MLP neurons of a small language model. Each row is named by its layer, matrix (down: output weights) and neuron, and shows model dimensions 32-159. Each number is 128 + 24 x the weight over its row's rms, rounded and kept within 0 to 255. Numbers have three digits each. A neuron's up and down rows have the sign that makes its largest values positive.
Before each neuron's rows, "fires before" lists the tokens most often just after its 100 highest values on Wikipedia text that the model never trained on.

fires before: ", ", ". ", ".", "n ", "ally"
L2.down365:101135122130114131116145171129143113120128145123144120135119129155143120096100128140128114096143102133110170132125162112120112104101107144136130119121100115128119124115128116072089096097092188105156153167103102150140122160121104101071114147123150154105130115158135143106132160112103165112145083086104153121122114121080098112138157131123092174137096116150117108152146107140130145148102

fires before: "\n", "\n\n"
L6.down460:137155140118165101119118147146132156149143130125126157108129104130118150155187130126130092096166141141140090082172118127151141102110142138113117141144130156143126140132132149130115116128126118109159113124096127129132111130164096172160146135082101125161129162094134151115127161124132096197092126086127169111154170076119131071161162120113145117125169121101122090134092141145157135123116

fires before: "a ", "in ", "an ", "as "
L2.down508:122095098170111123147111083148171120173175099130119125123153156112115145137131120162119127138123163130090101094136127091112142124133125100095147118132128164160119115136117141129142139112101141125058129130124110116114154146112100117142102112135111118128148168130148126103163139151123122152143148103125140145130084106125162133133100105124162121135146157101129163123098111168134122094089

fires before: "er ", "est ", "-", "lands ", ", ", "ly "
L12.down206:096118129092150109138112106161088160129107085163139132111100124144124143069123144160103119141155152142103162144160139122097106102139157136146118140102119127143145100177120135130092109130098115147141086123134126159122157098122143132143103132126124132127069066108143126150138130139089135121160117121125127106105174095109135129166138146167090164118083098124128150109125122107134126134119

fires before: "==", "and ", ", "
L8.down100:120102123130130120190121154149089145118178138111129123139105102143144155101178143149147135154092153131118141129155143136103131164096113099134125125132108106111139153091116162133127077113113110147135087139103142107168155131112077131148144146123165099151142141138100122100109107102121172144158049117107139140101143069138124100146144101170090152082129134114072101125104131133129121131082

fires before: "ic", "ic ", "ia ", "ia", "ical ", "i"
L11.down144:126173101132115105139099165119132148157088167108143154132135114124141072101138146099133165141172101148108074132112122177140128133134146140162153143112111114092157132130128128129092171144092162163111109148172112163145117114075139156155131090088152125144108157102086105143143131133134107137159117112115119154102188121091147088112119136107105147146134146125160095078128182124152103170102

fires before: ", ", ": ", "==", "\n", ".", ". "
L10.down184:130124106140121143136121131140135113108122125131125141166122101123158146171156088172127123109116116182109148111159127107137136125077119126116146107101106138125100140127139118112112128076089123133132121139164138159147103164117149145078070159154133097122143127155123113148145114139174174132123120120106156096147089127142099140103112190143088150145123080137097091071143155114108104129084

fires before: ", ", ". ", "s", ".", "ation ", "ual "
L11.down396:125150114160106163155152125131138137150123140101106102163097115149117150125122148121098121143129108147108162163108123122098121100109174103139067122128072168083141134110153105119129127146139137093166135128143092139137094165124142132141100121130129133117105124101119138123103114146117125135137146132141157118151125115181097111136124136139120118132131138126129097154154090126116082105128

fires before: "| ", "(", "m "
L12.down58:117125163089070142169164144112121125119153110124150104147157147093137097141143136104157145145092129123143114127089106101110079170121111149072092142116170176086105151135140142158123138132115119114128140095127145171121122132148111143133110187088118102077136128166123184110173148102151118156113125123151103147098081120135097151103124149080102147139119116103118126123097115121144101132141

fires before: "\n", ": ", "==", "| ", "P", "==="
L12.down245:102125095121143161144131152110144141146153075127073168101147076135127198160094149110152127121107131165145126132100139133147122135154134100145098185105183134151107118127124132156105149094166143110110123123123156129134152153105146116178143152094123173113174090133126138132153161147127124129130098125111105110129135125150148147085151165115147108132163144127144090105068109103118097106141

fires before: "\n\n", "\n"
L10.down230:149143142161131156179087128178144121111152138113136153147122129155154159136121128099058126144121099132106107117168096159117100123093127134104144137191126175138135125147123112117131126133127119154086108097141140128116078121106120118172108102161099130168143088117113158113115139119100104146109102096071164149160106145093118103125138136115112085109125156127133111145123169124130107152111

fires before: "| ", "(", "|", "am", ": "
L8.down444:106163131142108166106155120157101116147133103081097114104124127097147108123125138093090127122180125143157126125140077125089095139136108123108136101157128137111139126154079148144114134140112094166099104199182131128168143129105135167154147128134075124153140110172175122136130145143110112090087128148160120136118159086150157124122144125097091127140128125104090114125143131133144155153136

fires before: "\n", "\n\n", "ia", ", ", "ian "
L2.down443:120163142139109154125163149164108139137133122137141134142121139129145140167106107158150165118152126102089128120138101080136080111135133135147113116151111134122124123113111098133111113106142144127157093119142137139114108152119147137093122124104100149151107100130124141155125172137147088133102135103124122145117107096160157129143116116137117143132154104081108119117180160179160118176127

fires before: "\n"
L12.down421:165127155102153122104111141146104162111164127093160122131129074107125160106147144152113078130153130097109087117097147110115142112103155146143160150155148144100111148125101114122117149111119124123082094099087115131146058125114148188181155123161135125149115116118172150145113113104111098129126118136109110140124149118110155099092130123126147118157162140093103114166124110122140156096139

fires before: "==", "of ", "er", "and "
L10.down207:153160101152132162121106169159132121123098167157105132143084135121166139102141149126081131100147160115096105165135119178086121197185101134105110135132153147121156145126123134152122113126114144095148112124151188102143086149072118114149160150135111124156140121112146072088138122123157172106157102162128142160154122121095169105091130144130114099121093137116160111135101161122145092116134

fires before: "\n\n", "\n", "ad", "| ", "ic ", "are "
L3.down217:138123187140135143117109142179156161115115120133117082085144143083117135111116113181101152124143106111108090128154128152086106133158115117130139161099153103155130125123134138115112169151135156141113119129142077138104126159136109106151143075107096089158149102099108128097127113130126138121144146112132103177137169164105099093157123084101151121130126163132143120134098097152138106146163

fires before: "\n", "\n\n"
L2.down2:170116162113117162162108135159145150132132118162119181150119106178126174113166152144147112139173108107092088154141139100102083146109087158142106115156088124098119111154114181135136104086148155110134067145146127113134132110121133107142120098132144132138123122138106146095098172125151096108162183120143134142093117135106129148100148131129111115117113142113163101130114136153159130132112

fires before: "\n\n", "g", "\n"
L2.down316:153162136103092130148127105174166119134102117167119112144142132116143132138142123192133132136117116137124165140139132149154137106124142133141131135146128124157142126170119111136087150116131159156116136097120130129138144155150133100110109078144131168139128084106118105143099150111181148101126126083097160119116130138119106118111143140124124110092138129135038146167099164137137120133137

fires before: "as ", "in ", "on ", "for ", "that ", "aled "
L2.down163:114149135111091142129099136155153137162103137121151134097107082100114129170074117169134178120138170111160129134146140103117160130108109104101137091160109154136120185157100121165157086090153121100117157110106114102158169145180149146117117137105133094127116140127143139114120124128164150166099131143142152160112128127157146174138114146119144145124163134131167148130095177159130150148148

fires before: "\n", "==", ", ", "s", "^{"
L6.down432:102136107153158149110119109110137130104132161125139113111136121094188103098123201111133129132131107141145172118105157100177121119126098105127067132138143114132139150136113120164107118097136107125151127110162103163096142167094166175158101140142123085119157098100123109101096094177112133132147103085148154138164150129136119127155125126137133088101140112122121113183126194123114133102150

fires before: "ture ", "tural ", "t", "ture", "ed ", "t "
L10.down216:094101148133120119119147143092076121134139103125148140141115142148144135194115095128142114071110106128124101137159155125122140114109143113141100128083090155110130177088120134080173147097110159116186138139141151146107105108151127084135143148109168147123098137122086157143143129130157105194163128144161111170110139112158116199151106080121118149143103105152100084141106146130164130126133

fires before: "\n", "\n\n"
L3.down416:129153103140119098131140123144107110155118106145103144113134125136145148120127107070141089137142137090120082127158144103133106105098167098106095126156146118157140150149158131115150139085125118094109075123106116102104145091167077129162156165132108118160125123130141127105118150127137126117158134138113130121148146095114102151120123132101144083084131128129129109130132138171134096157151

fires before: "| ", "|"
L6.down59:119136140161107128090128121152114154135133158127160129145131158076136148154132122112115130174121182103082108150129125140142130121073130136144152120138139120127150127111120127144126128107121166104122120128122147108186091119144175149107132098109100097162126132127114141124169117146116077126119099161152153141108143101156159135122104076126121138115125149134139125128148104143128134119125

fires before: "States ", ", ", "States", ". ", "'"
L2.down329:140137138139097112078168093125119132128114138175110086148195146133093116127152081130118160124177142124148148171181125147107145129088138117109125090103163146113142123120153120085162126142091115105101102138097159107095127124150070099120131121114118129115130101134121145118085143106120146153153112123125169123102154141128141113153084115136157124143154154162130123131151110143096104177136

fires before: "\n", "ed ", "\n\n", "ed", "el"
L11.down500:127134120123154086143115105147102093154123128125123125154141144092143097066099117142104139122130120131104113091160131092110152097103119089123146175143121131168127116107157110108087143126119156125118097119117131116119171141149087159146152140134130121137148117102116113118097130124135098124140148099170125076101133098143086107145130115126123108093151132128088132138125176128142155128127

fires before: ", ", "\n", ". ", "."
L4.down399:146128155095121109124146159140162132137130119112126104113139123119173131172139137138111106114130124178136159151160191147111136111125138110115147068110087162130125085156115122128097136101156095134135130100156137102167111124155119117128142130150111157139106149124069115135081160122147135127169095113140106156133103092123149111086120112128150124130114122121150157135152115095130100105110

fires before: "- ", "N ", "ed ", "t ", ": "
L8.down501:075142143125097148133135160119130134114109114152142142143138119195104126114125064104176091150102070120120116138109110116105131111144116133151148097101125115091109132135120086139142113121077134071108144118119121113136119133174134116141137132115131106129123108138085166105137100147167137130097090144172101107113118106086115153089089110162116132113149119106110131118214139150120106148158

fires before: ", ", "a ", ". ", ".", "-"
L2.down91:121106150083128164095164149178124113131141173138114130133141145109128121118142143164144119111141167165104123150118125090111168129090163093171160107154119115148100087130127115102175123104107124121160091139115107143113092197134109136156122158119121128127128141123130126143105112128115114168151129156155108122161144125129119092121098175142102131124139168177093111143113103143133128105129

fires before: "\n", ": "
L8.down494:100150125144161098133131173134119120122146160125109113122144135073170142123122131123101140124121128111157122142143096121127126119137132105164106113159151135101133133152077112099166130155118133142047074109143132122104103145116141207151144109126137063136135078096155146084122156098164097139109123135140158152142174143126154083112136117134104121112147106115138111143095140117078154127166

fires before: "t ", "ts", "ces ", "ts ", "ed ", "t"
L12.down452:106150135155153145133171111110101145165134142162106105175105126122129131127118164149176120082149115107115122108127180150071120117124134100136104127137129147124179131115102161112142130087135137111134127108144128109119123115149090093137128157133090150115114147145144143124174114145134118096145095108135127103127102084170133147159141063114095161159193153151141127094132191134094118139149

fires before: "\n\n", "\n", "ed", "00 ", "ing "
L11.down339:158150126149158100110121136140092106153127106098147101156125121104117162090130125126109125126099132146100130101144096141124119069149163155094123159149110121083146149144080116108129165109157139082100125118118129096132116161126132132141158142143144105158122189145135138091112158114120118123120121132146135135137168155094122106146169147144102126122185112164119114133114130138137066140127

fires before: "s ", "ia", "ia ", "ian "
L12.down50:107163144177120087144159109124139153149110107115141130130131079116137120145130119142130114108129133197117116093130169088117086091092121147132166115108160086124106120125111113108101145166111156133129167131132061145112122113096124134163124140097167115136153136123141131156160117138144146092122134114110157120117128100134107115106154124118138138192131156138109126131148100113113074147126

fires before: "\n", "\n\n", "o "
L3.down226:135149146133120078138115164112129157111164134093125115127122122108149155113156153136154117122138140123112085132124142150098112128094098119111109135141134109096116108095091130089162125128137129132099128063121130105114107130135124131092132148074147100158105140127150170113086154146125132113151131098116104179147115109088097118115118110056150150116128152109129127134116131150150127139175

fires before: ", ", ". ", ".", ": ", "of "
L2.down274:127143135114129111115159133196129151111104123105142154099144162098135182150141098157145152143144095114143114107103144185119141137174129088118111073107164107093140157118115120133107130137139096096113114110114100076163109154119150086159159099122078150120090179135111107152107132159141142115116124143087118188127147093135148112097137137129104137123150173129113123123111148141181168119135

fires before: "\n", "\n\n", "\n  "
L6.down533:149105146140120142107140169139131114108148158145147135113132125104135175121169116138162078141142139154146110145147159101106102095106133110120100090152083101123131127143105111147132117125099103087097112130112160130142138171096152133126177127143118123174060152138158118106141130129153147095146161111132110153137158103144137151084137160140119160137106125111103133102102116153129121110162

fires before: "\n", "\n\n"
L8.down182:134098161127116094105168133109156127083107147116101114092123134121133147075152151135113125144097158116087107074101115136120128122132139128137149095170145125144172130121127145161130101131150113100111111091090101125170101069143102129160130131128164112167115124089113164144109163140108118122121132135128111132133091065118114127096144139131138142104118130140097148164104154143120128133122

fires before: "a ", "the ", "an ", "not "
L2.down543:134164065120149130104119171087124111151155133109127143129132125101099125141120111122132175086101123159156125089123125102119169121091160102082111137148126147140080109115134199145113111117100136124094111123133115141130168151129089125102131119121135113142134146149108134138137085121149135167136082093149114138080106125102135112125134133110142094110108137125129135145135140105107129092156

fires before: "s ", "m ", "ve "
L3.down282:139144109127119126102139169148107145170150117096163128121127121156141172143102122111129127157141098122140117113151146125074094107096108092132139150116174102110145106093123144127148122119136120152178162127159131168091112222163112130129151138137138118113143143089137088139134191115148148162141117108151114142133134143147093113120116129084113140123173179127144087144100132126173131164138